Weights of a small transformer language model: 13 heads of 64, 9667 steps.
MLP neurons of a small language model. Each row is named by its layer, matrix (gate and up: input weights) and neuron, and shows model dimensions 192-287. Each number is 128 + 32 x the weight over its row's rms, rounded and kept within 0 to 255. Numbers have three digits each. A neuron's up and down rows have the sign that makes its largest values positive.
After each neuron's rows, "fires after" lists the tokens most often just before its 100 highest values on Wikipedia text that the model never trained on.

L4.gate99:165151083104101107151195171101073140148112092146118159172131127088121172115200179091162201100125107087076147109106113139075105086094121128134135113152105108087191111161125128142128161169127116080179153100065107071150154103096156174087162122097126137116181116170199158107150179137152093026
L4.up99:080165162173136117108150192167138080090135101167110072114183203116119156150088109123165135086127119107169124131096122115115138063136117095156171094054103047128099147131097111132100153145181151115095127119076099136134048110139060130097077193106155091105117083151088175093106054128079148146
fires after: ".", ",", "born", " United"

L4.gate2003:118125084135083194137140108075108108075152082135185118133174099153139143119061149100092086121157095157200141038136182141157141126112095128149143135130112151116112140138118140084085082154174132143126158082159154159147118189109099108148197131152103153119129158148120126081111115149149183148
L4.up2003:161100190189103084129145132122105114096153060115117105126097163115117167113168150031139163154122118178122104140136133096110171174067094133125163169101144146116066125111126093189136152115090105159111153133148117126132133152124164156096107097125071088101142131095106135154157122145143127091
fires after: " 3", " 4", " 2"

L4.gate919:184096194101100155191113146179132211113176113143100139148097137127090151128086145168155110084123139171161095138080159116070139119149141131104115157145124130074134106127102160118133103084160132101090095146113105118069087206127169085180153076190128135163131069110153158117115087147087113108
L4.up919:182116127129174107159095118140083067169103074091187150167092114127137157079185052085084099152163072109098163166056147157075093113111113121092110126073140114119141165065087157150096023154142129086130142158112128153149129077155161116158138121153135090105131139132128121112084116113145190126
fires after: " a", " the", " an", "-"

L4.gate3044:091160152110142143122210138108091109115106084126116070091201137162096154135084134132132157107160119073137112171128132170147107156076106122163131105138164093127175125080153166115060121150087119071087070142182016161112085074163155070097127167118190149111111180159109143139090116170060135127
L4.up3044:192138150176175144135134108151146114135130117122104098113181153145150136074148143154110105159117191074109121120111134095097139176137092228119122138134107157092172088104127167163156146079127136188097112090142179131182153093172116140170099162142075102120098135056121119157122141109145149117
fires after: " ", " 0", "02", "-", "1", " 1"

L4.gate861:083131100105096146074151049093080167181085117131119114091181071120124170147100152130106101096097145072185062075164133110136103124154096099150133182115119163158082138137105147184173086109144079074138124102122149197119095137043096078111087208222151121152125102153121151101123108101085171176
L4.up861:112105095112054135186202100124118094134150195124156156104121114149150067106144084130102187170190112153139157119120135173106146137134116108082127092101111146068125214070158148137105127147119149085149154168117115123138159176109108131172116067109187121139159165125103133125144168160113137109
fires after: "–", " 1", " 0", " 2", " Al"

L4.gate935:101068147135113122119113168160086095107123083152102168115136136113123117106132080082212131147143087149140148140132149098128111125114142041143128100168163102164044122170121104196095131208162109138120103169128080164129120104125123134078118116109110111123123162129151159097193139189179166160
L4.up935:152102165099089096137108117159106125147139147159120113156072157108122185180133157115104159142128114167142146126141168179098087054205130125121174086189092138126151155147113180122091164129084150126192166122086111160146129091107208123119123068128155095133127087147128224123153128073111139139
fires after: ",", " New", " in", " the", "born"

L4.gate2864:131163200112110128126105157110106186052174071157142192129131096104139124127139123132126084145160109115118116074142139115130148144138090176126122144148093111137175093137180157081145102066140135060195131086137104124123112159108129142123103154129095132167141057100180141097084136116124120129
L4.up2864:094225098148096121096117148120141129179139153170153126120147121131146183140141144111146158153099128039148130176146104102156060099069096151148138127103138085140154151217064160125110142117085053148085118116127127126144071187150159140119085165172126084124114087134204086154141143136151144178
fires after: " the", " The", " a", "-"

L4.gate1732:113145149139140071105044124136115137057131106136138138087100119159156122084082157104172092124112130116095121138132145106170115148123126185120121145068128094150107109155133113083124150164158144102146117159199150119078149148108181078147155106137142109141191059084144135103123055101106181104
L4.up1732:104127104111112159138152132212097136118190116121087096125101095135120105130086159152143089084110142078061104115110144173174120096098126106142071077085132139128146145191100108140140124125123093090150076165183037136153174156135107139163127179117039124156119145157056167142116121178126082183
fires after: "–", " 1", " 2", " 4", " 0", " 3"

L4.gate2158:125176187157127137107112145108124162126144129118134129107110120190166166084142079113155111116104069066093104138130109137187117080099120145145138060129163116095151123197076108129120106112121155112147138124123146156122173094098141153136144119119114183146152142124166128144080104166180108076
L4.up2158:077195165125145114124188132079176151096113162125152146142135074085111125158138171183164156167051130098192111147078139202239074112092117092107070071164157060169151155203180102124101150090063130117131128148119084157052153108156109166213153129162106128156102121132090192126127125114094092156
fires after: "\n", "|", " |", " ", " 21"

L4.gate2524:089130145084102121135131118103100075119119144114082129132181158159088157136103126154173119119180120126179125072128110185122090156142128136115069104132105095080157178129140156109115120170126124153100112171152144093130098092082173083121149137174189123123041178095074148195111052143145127147
L4.up2524:093152116103089166113142132062068116129046102150176123132128133132124117146129158134082127148154123145170158066191202159146155107043111159192125077163056147123138105111133151105087101122146132087136119134141075106185091151075078129134140144154104113128139150071117145126127161147201145077
fires after: "\n", " R", " L", ","

L4.gate1350:105167126113113033098105129076151144110145156137058109065122084173117224113077154205226188107178065086146068113129145150082120152066142128095169094161179096101145107111075126134153145207125160097120089124097130179127133080112142160119144171123133113124096131157145110126156150065181108143
L4.up1350:130169131121079057090153126126112115127156152096117084129150089126142107136050082144161165148201157094126094107139149142076073117109166114144132110140124075061109118131097148144126165157117148094107120121161150170112136143122142151121144137101141089117139100109183111090118142107172125124
fires after: " |", "\n", "|---|---|---|---|---|---|", "|---|---|---|---|", " result"

L4.gate1653:078132150176155082083121121134112138089117082174106090081141150174095159110132179127119149144153135174193129085174158121154083067119123085151101153184155093182079114098055120110135113109123122130101154125099091090125110160176093110079081155147107059112127097085131020163132139165113157139
L4.up1653:083154090070118159171115135118146099090092177111159175137143149108067113115106099125188164120150108111157130150149156091111131115127107174174184117139111119147181089110108155080146118193147153084169093125150124141154100134177072143124173135113116160134117095069094135100128116131160146116
fires after: "\n", "=="

L4.gate2794:086172144115126074130133118095142196124102097104145166158066027126173164160134071125136100143167123132138149136156108117142143170144091121132158141090211095117141143117158077156133129147183146141136142099178160169132140150131079110129125083131092137095060118127115158205121106147152119084
L4.up2794:066117120090159149106147147093125134113175094155088128132149161128119141163122091153141126150084115182088071141104120171139154104116090110114098063147127122137120080140168177186158154145136135094099104165121105152113125174181139121163168120142083160169102136120160156112097194087142111104
fires after: " $", " A", " 0"

L4.gate3249:124119107151125143143160168104136120109070050137146164096164164161118076050116105121128204121152120095130137096160194076109183101104092144129100167160079131134127171123118120122203119116111121114147115138145141134122124140098134137140125180110081063121122141072179164046141117109172092137
L4.up3249:200128098127069145154097133115155132164139178149134170116136135078087148142097119105138165072104118170162170116137104144104098049156082118085189105102103138117123132121115157162148175177135132117111138152088142159137101119143169128145096081149128140188123159070124139115133151090118132183
fires after: " the", " \"", " (", " |"

L4.gate1935:147137218122092120080070115126099069152069106132134147150103090171187109165153182176149068130104133101116137133135134170076137100112121133104107131095133157102117168142127066126121101082109099131164093114118158151151154167186144107124132170130122141215108165084145100128120137131153206158
L4.up1935:096133212156121128124104130138134143099150111118117098146099146164181150134133116139110090135134104121117088130151109134099139142102191121125078133145177108144165141128158149074083100131087119132176118156131162113100183116129136102120134101121132188052218114113156108155114140071124158146
fires after: " the", " The", "The", ".", ",", " and"

L4.gate819:159173195059124073137098121060030184106165158146113177120096112177151092137071156115112195062125136208104078079112117161150138093074090136134156140139095146044091075166111144151167152159150167144222183118156174118119093150167090133143152157141112136146144124082124203068145111107168134066
L4.up819:139125136132084145141126140178137097143111122137090108145096108085133114091158120136202082081160151140146079152171100168166090070160146119119107113123079130177158104137187144156181078133105117066129154195134136141149119111159112114111131118062135155129177159181163119088082169098105124114
fires after: " a", " an", " was", " is"

L4.gate1665:166094141132101175120101200135168094095133117164143091101145154136149143129119093122200118145105133117124071126110095136113150107130174077094058105101117131151122148105116166115166120140172051135197101094155083145150170197102100102124155149103142100118110157144130119105123108154148197087
L4.up1665:141081139130121118139140172145149122113160157161137180114110110131163132137174176130099128125148106149101107162086108085140095162187093140153140139122191135151080190100064096101157087147099166175145139138140122110124122121130135139118110106139096189129125135083122097132104122097155125154
fires after: " the", "th", " The", "-"

L4.gate243:086127134145084127116098198116197149134082086109136104081105146186111181162061119124170135081073095134070073079133134109075112086073066135100122065100107112074194136131180119168152115121169123116140114071167158157134096153150158153131133165191145106127151153118150104079179130134143154163
L4.up243:099084151077099159184095119140159156123146098129136145109147147164092131173225132137163147148170133135065129105139151110100138153116120131139080138176091108162153139134113081131097147077113074119166108143165188105175082183148091147175117133135195034168134096095143094115193152119104144209
fires after: " the", " a", "'s", " his", " this", " The"

L4.gate3010:133124205102148091133167117104086108157094161153081084126112156140158155126163097107142143096139120151075163098104145147137171132123148157142159063134143113153086096148159178077144129187196124065101143136072161145138107055157096160118124131074090145106132142170104121105213145153093109033
L4.up3010:150176145134076079130115126110151162113140070137125126180092051172120112100120116133131150177079131147140125132132204102162155171094075164175179069149106111199179094084147148029106084122161062121086098149152112156142113159099090142091127105051134176098184137177106136158119126145105095131
fires after: " a", " an"

L4.gate213:131105118119157133161107098133123064152139135141138134081065152148120209172154157156124114093077127118082154133176135163168122094179125152156103145117106089177190125196099168130165107129071112145137124133108086097154088113092131116090094146120124197174091067181107104197173148141088209138
L4.up213:184110073164116179099121109125125143140168169130098112171105139166077120076134108133149109163086118139106124092161149069084132132154178147093115113146139113146132078118105114126169153082108152172180105143143050127176128122120158138061090150207133151134121134115150179163114119068152123113
fires after: " 0", " 1", " 2", " 4", " 5"

L4.gate2474:081048131084126101077151054062128194114099147147150106123131108131153107117129129104101127145173117148166072106124113157139109184124173155121107109132151094159108138134132062114138128172104177096082158123128169087107157102146130079171146129134095113120136096111141050144120152104146062095
L4.up2474:141126167101116164141099210137194119079166198105141160111157142152095158131142128128154173134140120144108146138137043085163090125028136134127137094146057136087079088115066139127122232132138163094065045125157125181200152183081136099171156034164151116142119159135089128178140190071177101076
fires after: "\n", "|", "-"

L4.gate1907:129163153192158179155151137155126170148132107158143168138163134162158181140132092173139129102141103090160120136145145121207094108113099099150105077098101173101169170140126096135094094140142120184087150197107122155114090166135173036167093123105160130187119159114137172126114126167105213134
L4.up1907:156109099132122118109155140173203159138110160095170136144122125084073145171098138092144149085093163131167126111114134151166138175078155139184162170105153044132137150136093124173077227103094147040155132163131091125116114090063121161089169139092100153144052130139111130094132031178152127142
fires after: " 1", " 0", " 2", " 5", " 6", " 4"

L4.gate3305:134106131125115156074108128090155124104112077099155166157174122152090135067096155134126063117151116046138120079093117097151120170089108068115118100160112105058111178112065103113108102084132141103079114091131140118117109159101160164093132119069124111163123161104113058136202102123136141106
L4.up3305:113150120117148128132158152150143139148151112152112141130152080120140165136121170111129164141142126143142099115166113121150163129121157124107130140126115183152183115176070119157139152110103088194148162110115180145139174118107123114150154100193105078110147118147144102111119124132129163079
fires after: " 3", " 4", " 2", " 5", " 6", "2024"

L4.gate2424:142101125141162180098098141172123120110090159126194156130098139170133095169145191181180136116102107120122120120164124164136098087126125076137116138132083137133161111196135116131088129163066097140146104090091133170124101187122149112124123163125134135093111074162140102197131121084172146124
L4.up2424:130159109140191100142140105109074117051103130121140098135082094138066138115128101129172164174104116162147128108121174102129107117132140158072173130101108077183147133134099133192084078161144120184134163167097141166102140117147197141115144148109158207133086139164115141104169105092117108069
fires after: " |", " —", " ", "."

L4.gate1996:128105115120094177124094095131103089115198114178068180144102086136134117173153145169133142149190133090106125125159072140138145094109127175159146099176131114116125186114081116117138084100099121142143113168170117123175113203099142117095120148150099141145145079087121158155174055081091082146
L4.up1996:148084138125101173143096148078109139119051081143121145140081164074171106143080127084151074168158073133063122097145125115117147060058123083154144139086128123111055127159125151164111118151138126147178134126104055104092106139145102128111099088143091160164114126155147092134113091204132118115
fires after: " United", "S", " the", " U", " a", ","

L4.gate3190:123122182158112104115120114102100133179181133179121121087168099144200128110115109108145160102176059061142121139112129131135143118124108114132074157126125117114180132197078137168171123163124085124083071116087140108134128157091132146126142161186145034125109158095158108113180128116164135083
L4.up3190:087137140109149108126114136154101101096136130102122149112156122144183124135154120111138093173178183180172190117131091153150103091140158174127149178142179191130057097091107118115115172152145179100157124195132131167129161167079121124183164116184115106143150131078053085175135145164184126167
fires after: " the", "|", " in", " In", ".", " Del"

L4.gate3261:163111148146126145083138186148105110127176111139113145101119075146143101122038122107171109104144082170083147134125109085150153154118099042163089104084207125160146152108152122058078079147129073112098101147132162106211101147080177129154122124144146081133102061201132144108149128148142169104
L4.up3261:140151178130087139182140098132146160065102122082137148166138106177114101125103191101134134217151128143151116181188128194061146171110096165152141058133133126099168129126125086120151152138165169133158144065101090029019158117146137128097161117094099113133234144116167164094129065071159115181
fires after: "==", " the", " The", "===", "The"

L4.gate2402:133118104172082116110137132129119164075139129083115182146130127178123167134115123126125148081103059119160083153136063112126100148181148157147151115155129131152167149123131077098145168126158122181146033153095130118119136141142134108162133147114131124097196085196102198107135128108166121164
L4.up2402:117097080110086152142129118139132123131099170136140182176087163088168118122158099125110139107172157121139139204100145085074088083135127101172115141116096087214148101095133089149140083138125139133148198117155099128102119143169158088170088088123090075115148069142133052100112121133122130137
fires after: " a", " the", " an", " The", "'s"

L4.gate209:107121193098133093145112165116137134140085143118124094067124152125144110114129087091188128137122136131105060131126103114145116095125148130146119137165109210156124157183096135154101115175106108133118144152134129198197110165116102127191098145207148151145185107105150125087118135128181161111
L4.up209:110163127123120149122122102136117115111164123173140144114134100160171128190116183139068136104151130122166145173079114093147166173081158117143159148129170119132143161170154109123157071146096134117087107077146129143146119148101179197133182086101125174124107144109101176164157157128153122153
fires after: " University", "°", " Championships", "\n", "′", " California"

L4.gate738:108194115068188131111122121100127107079102098065158123169151096129174198140053146190172105091179163193110127125126104200112117141095110085126129123159127155091110114161092126143129137182140166120105123119063082186120195143150162124118109117099165111128134101111110122095167089138183077096
L4.up738:151109104118156151158116119106161097062129098065197142113168121103127104124100105166126117128096155178153144195109085143116134158079178109112123133139159172110130125135081171124088153215133175157069133159080099079099173133071115132154138072127159147138140115165214146066103122113169117081
fires after: ".", "-", " |"

L4.gate3047:137151084196133135095149137121065144145166146157083143142142211150129137189121126086125109178154090106111070145113122125122152180122172107152122097179137079167143124132223149141088117126184099070222121137171098098131111166095119156157080120098102180126113078135137172154118114107193106150
L4.up3047:102073116097143155149117129131122102090161091083148121162112145162117112127117067100129100103140152123177074173129130144116160130126080149084052172115144148085205131122106135136131074144135136042132150169153137091151104098150131097153188157130122104077210135142151154147124104068088098105
fires after: " the", " a", " A"

L4.gate1122:092071173091068065139153132133113076173128162144143159108094090119097140078102073175183171140137146155126144092151127120136123086094124119067185091127143099092076105166137191172085104141157111100215126125136165169079168191136155132149062171071175142132156123112121194102120135108161107151
L4.up1122:133055144075190158104143148116079146054080153144124135143107104091150165152084129138095175092128169177138194121190134150124121088156127097161147142091107148135116123119105065150117155169134068162116122118128103105112062162137117107149098105123135073156162125129100146151196143121159104121
fires after: "==", "\n", " ==", " the", " ==="

L4.gate947:124089121130114139108157115177117174117161192096150068072078144160163136129078118138145116101141138163138122102143102236162110133056106116120109124130143088052167150100111097119133092105118075168088141165139142186099114171090111104159110107096123181140141119171172135155187177129154168124
L4.up947:152143178105103121144101134102144134158180115124147107140104166116100114170146163181088127153136156152131126099180114098170130167084069137123075106211087129131141161100118134190055136035141198144104121166166129141129129144120119109096111154136148132095132073101119058118140149142093148089
fires after: " his", "'s", " her", " His", " their"

L4.gate2455:145140119179190134141141123123113054118081148146125153106144087165121149141112130145151101113121110204141072132052106141140117118084177083180104136170055118146141096167117106142171170178197105091150157140090176191105080151111185096092070107089167136168121157075093144094142140111137131055
L4.up2455:073174132195131132135106150136164093150132119118121203121113142153097153138124141127130085135067116160152127150177138142112123146086135129178117100102149079174142114130111133151152127218156089177180122077077178161124141150099120157136104143141096207156135120139115092121136107185151108124
fires after: "|", " |", "-", "E", "."

L4.gate16:094154152146121152100157124115121086115070124121126146146131100153155151135083089157166114108187092161145162073140103063150092108101129092130132121105135141162141171103108121099067077090122133123122146108065089109158138133115136175101095139139084161144109082155103111112163128109173147092
L4.up16:073163151056139129126120084150114119181122144119138108161194057121124147148185103127145190094107141151123195168138093226141094103148098127158152122081163172150092134129139104080158110094156106102172156128087151111088162165097184086097141139158128132097138113124086144110139088079063136113
fires after: " |", " 4", ",", " 3", "\n", "."

L4.gate2617:183062177131148129141042103091172109133125049135130126101089120139121200100147084110145138108091081113129123109131125092129079089156161151059110190095155136100096157130063093115120141079107099062187141143126098121148133141156164156136105143193153073201096126108130105087114135126124118137
L4.up2617:106168143123100101113142109103114145103100104203181091118177145120159144148135141148076134122117121064093080155116131093161100149072155146134085066116157111165124112160119006128104063175109121160137136120114045086100132156151032146126174140124110108066150089092130116089135152135129099169
fires after: " the", " The", "The"

L4.gate2840:131112119155143100139120091129141171145117136139149115114126161179163127071145122155080113155143110072082131106138135105069161092041132146104101150093100149130086176100084117128070103167093106102104182101094120076147135148133174167103148152115093159168124119177148061125092160131208110084
L4.up2840:133120154123171162053162141105143101140144146116155164147129148128096117106144168130146147156129096121141124115137080153148110145152146144103108135142114138146161159170116153136139190128184126148151062175154133140154103096075123110119097155171160171107127129093073124139169126092141165139
fires after: "\n"

L4.gate2810:172166127101102104125110168088164111093095133181127167144136142141127133131098124161129163106145095107129118121140082171118152159157143099124187112089082088127079104124107118141118148158103144143163082111154139246167132099130148102123147166113107119119171174142161143128155099097148162122
L4.up2810:170137124109129140140174149130114124116121132134154102118137149168154089168127118146114167113104144132138209113152099175128171135173173150138162134169148157075136085126126180133131160183049079164129132145127184139149118101124133130120118139139112120108119187118156116102181083113153153169
fires after: "\n", " is", " Portrait"

L4.gate2616:185109105157139121115100147192178166065119129147100104099109076210105099086165193157101045132133126117148096135127132132122134122119156098125121117134137144143120099160117045151171134147111166119109110094112156116103137107140145046178096119168151070164118149140092170148152128076102156188
L4.up2616:169158050146173112161136128174141186151145151112094112137115115112120118123111163118152132114113170046169114130104160107147138134140100133171125169115085136174148097113154143106167136164155174145134083101159130157123110140155102066091050116086075157112149100147185167205100054107101178127
fires after: " (", " the", "–", ","

L4.gate612:118168155200113144128131098112138085178131105149132155172168119135151061128126108154124169194135118162106147111151147117158089204160173110112121157089121117092107168117108112060072164060065076128137087122151088185124145178077118126155085163137114121106118106125143099116087112181135155103
L4.up612:125169119115161098125094099147098129092078193126123058180138144132114121128160174136127079093146183077163084048132097166121103135094115147184118119128138122071101105150166178100153160195130128127145163135079074125100127133126163066124092115097096172165157160155147173117131089124100140144
fires after: " the", "'s", " his", " The", " His", " her"

L4.gate992:191134127114131163119131157141124102131112101159166146104075091104151156145066116080201177128110077156171111115087088137123145122129176080091171144131091074128092119137118174132127086139141158107100085130083150210179117137109141143120081131134136197107127117148098162144153112174213125124
L4.up992:203077150037110140133123087068043095123085148157120061125160117121103153157099123130127137143136186143142147118114172076138178111150128115108151135177128152137111111052130142073106117134100166184100092140120133157154112186067089155135177157145158075070092168200113128111215120121155116112
fires after: "\n", ","

L4.gate1761:151093163103114103084166092092091085154116049112098092091126124139154156109144097084109137094113112101120134119160147109120101135130106106079151105158148143147141130122187104098128098111154120109095090113124062133144132186118112194084179178122111130158114123090102131081109146064111129084
L4.up1761:090148095115056077122134096108090129128152140151109199115160175169151083129136127164168112077140145131055090164152097158143133189123181160109164105146150116071149123145173135143127134138098171169128088170164143173154145066103102176127160104159129161106109128081105127110143131086193169125
fires after: " the", ".", "The", " The", "\n"

L4.gate503:134126096132143147062099148105147100108081066149081137150097120183113173150111164063173093122078155138139083127157105084116170132069095122098112167128162087165118149141152102092169120083132115108117151044101097123195126156058186126106126106147120115103182100095163138093139049148143208187
L4.up503:127119097138100135050070113087166160121159070151135125146112114153115137093131102147155162138150150117142173047108108136136098088176155106151140136128148126053130110124125105185151108091102171127107177070142120165091159148116149117051081104171173077162139129147144123147158124095172143127
fires after: " the", " The", "The"

L4.gate2048:155138166077185111153158094170147109130098049146111104123101130149115130141151110086106125131178093100071125092105139138129116120177144158105118132138146160157124098215134140146094070093184152147126113138110158085133138184100085148088163101141116131133099122134147139100134141157075118081
L4.up2048:152113158165148169082133153089146158125160066175127128111102102118130152153123102095147109090086087064107103149167175103118147076131146144086150186179117105142124143155139084184076082126123090118087120153169097123158184133106129136144154164095089192154157063136187139177070076142100165141
fires after: " the", " a", " The"

L4.gate2235:196084102087136093098131172138098132175135116165119090152107093112166118117141135136115136140170076118108167104057105143085177191120112101122155114085067106115073097167155139158115120142190165092129126133101142230214148094119073100116128110126095104097152091087139151124139128112151130112
L4.up2235:164125108118189160163113148129067203129160160134136129178080118090160081168111127147146170134163101147127114117082094161072193199146142080150095159116154157108156086102110154150135201102083142082073070117090194124133112115083122104051131120081156049119108154124149079110161150169184083181
fires after: "\n", " Tunisia", " 2022", " 2023"

L4.gate976:144146149142099127138124129119109181146185109142125113122129107123105107138143143127195123155146126137167099144063099137082073113115119132095157125102144140118077122158140174102049130140183111108166113118116141170180109150120131128156154131145124141138072150088085138063136115136109122099
L4.up976:190149156075087115125155174134166093138087117146142097102140109094187193154099078149196083146136153105150152119131121148185168111108133091108097119149126165157150132117143089158076110114101150093079132131125151158127173113094082083187160128145135150090124164179183079130152130125158132112
fires after: "\n", ".", " Year"

L4.gate3255:136158220103107086167119163126145110153149123150069114148106136165186162112091111182170108152182093121157085130116083113143048162142158073110150063109119129040143144154134083144080128102116142095096133080162178145128147113169172107140168177132137134113112156199147119112121134122193131141
L4.up3255:125158140158109165161145111169098133101126192090169171159083084102178123198076076125137116158244125199062143136109093148108076116153140150162183081076064125056179101147137083142152128113103034137070118167064148152131140114159170154089170182137160152159159141204170131103107176134157137137
fires after: "\n", "."

L4.gate223:096151161040104135123137111142097134110127137144095121115150131133163132146061069127165131125183092186141119168108131161115115145104178112057161127110095163114173110160130096160140189164158064148063082163090128122120104128159148135114169192175102116149129039132152176110121104169110127127
L4.up223:171133166134165142093125166129151091138116110133053112089158078137124144122136093151114141074139112082138094159146152103179097147176116108126134125127120168054082117105168161118070163065102186167165140124146123146151160105107128080122148144176103139131095133077121138169024121107136103125
fires after: ",", " in", " a"

L4.gate606:041133160145113106122175199069103110185107088114085125150081144152156141122125085127130136119170054139109133115151170107060120055147153119085118120132176138096071156105103151143110095147089074097115155096076151183101114127163144146109150204129162112128150112137109139121123130160108164077
L4.up606:105068130114087151075145183135143153143184091173168123162084113111064098163149156172106105185138165117109111141167176112151096155196102152132122122137133066094149125136086101173146151175141097148179169095120146202075072131126151175144149116125123106137151107087105168091165147111126102110
fires after: "\n"

L4.gate1273:138071099104091098182153171183115126152102131161133134122117090142153120061146125104073151139078169102137137092124096168125050186119141125092111102197146095152159086101159120137110115162173130111212094142139132131098164109145127099146141137137138146077123088138163125094132079088115113082
L4.up1273:119082087151176123109173138131182133170091178134149109117100167109126126138150101120106186136086079112186166092148189141115105143171146137173121194140143093121114099115177099145097137154132128117100154151133114150154154115110159193159154149143080149137119121159095116203182088121112137128
fires after: " the", " in"

L4.gate3002:139163164074083151132156156075136181117124090118112152078144114188117174097081133132185107134136098107100098110123118122211141082140117134109117161147143112121112167136120179111163180119153079143185176084115127099037143132068111099124146145178126083151125127106161139112138126125133076146
L4.up3002:160143171137116195077127075072097099142110125081145084109130117079144161150096096113170079114129119159120083181123116114156108113119100129095122160106093122120111114126079180116173146120136131108140209131150105148115097084115117133131082167135106165152113165100105175075125118123071120098
fires after: " the", "\n", " a"

L4.gate2990:111176123073088088154124075082131122142117122162164070126120133043146127053092149161135121108127129146155150121179171155075080130115126131140155160159091090132154165161116186133170173136141147117170150061152126148165109107118102151152121159130103146138127091174219211120172105129177160108
L4.up2990:113154104118109113148128090167094139083153084120125108142132133090107110058120162096084102148120144067138147177176179155131096019147159118142091093123156102141122187068077173108133097155122146048130182112088116169125176155084137145088109163138162122130167119151121176101096127132143160107
fires after: " |", ".", "1", "-", ",", "\\"

L4.gate2884:110154186094149114131054171131186121115171075105114136118102128154193141104106116161141099159162088116125126128202114144185136123089062114190106146103133035122175098117075077141122146154089178122093111151139116112106139142102167145132149122135157166187157124168143177132155149125129143137
L4.up2884:140036135106016124076087150115130105122114101140095090118100176187129127124130081153136109084086119129157141143150138117116076096163066158146158154176165111118127143122195132157132101153150139101157146137152100133196147104086110123119130063125179170102144113069178169088145090106087166126
fires after: " the", " The", "The", " a"

L4.gate988:165082120108122131075104162120096181150122081136122141063110158140133113110097178134136096117185085081096125106106196132137110170102112116117136127095155124155139190137103166136139130088109124081171105073099123125140172179184096094138135163125162123147154145079194136119058114112163135094
L4.up988:077136106173112136113074138143156120117122100076161104181095103152123151130147167081113122194146141062139172136099133141202144136089107159139084177147117103132094154103145074108123192096102151131184142085114098106100138147138207175158148145172153087154211112071198083137057154073121090105
fires after: "-", " the", "The"

L4.gate2190:107141109151150093131127139149138093112145115136060184113154188179171169140146167204163144084157104138131087174076088145139100110122136145130162155103105108103107147139145092130114142187112093119092091093128115106082147148124117081131059152168095133157148142117179110180163140141129146133
L4.up2190:127122144097120155184125119192130145086172183115099081147105079144110136077122103118090110135112120143169134125131215083124153152100140124169165085149199111090104161074051166117142128096140117148090132167146154194148129173111172072104164089149083169107107094152138109150108125115202121126
fires after: "|", " ", "\n", " Sabha", " August"

L4.gate2091:126165132093175081035108160110116116110157115205116132151144097114172162139109136162127141138190071122086097087117163109148058122127144118122153084120100078143109128173152142197112095135147105092152108145123141178130120165181140120127106214070148073173144103112104103136153134114164123118
L4.up2091:113167125119177133111132127110082142098153112164128142126125071129158103131074112130143112102153069147064075076151132111120055120120143161193085043166118113134096132149117120161168108117113139128152080168192134196129106126164153131094159195083183074176156087094106126111138167110157120125
fires after: ".", "\".", ".\""

L4.gate2000:117165106149112133130154101121136067027111101109162086129124153138159185178175123108121097117085116131094155115120099104108161095127105135150118062122121107129141149071102108077081098170190145146166115071083167116120064176083157124119144141060132115178105132084140126132114134128161104158
L4.up2000:127159132105150120105133123103096076100090119122178136178160128174143161081081149096157121185168109137146168052119103135089164115141115171152117090116145157110130145109143129103105130204101080116180112143097079164093123148173124113156096153115111144160145149097090103084127097136132095104
fires after: "\n", "==", " ==", "==="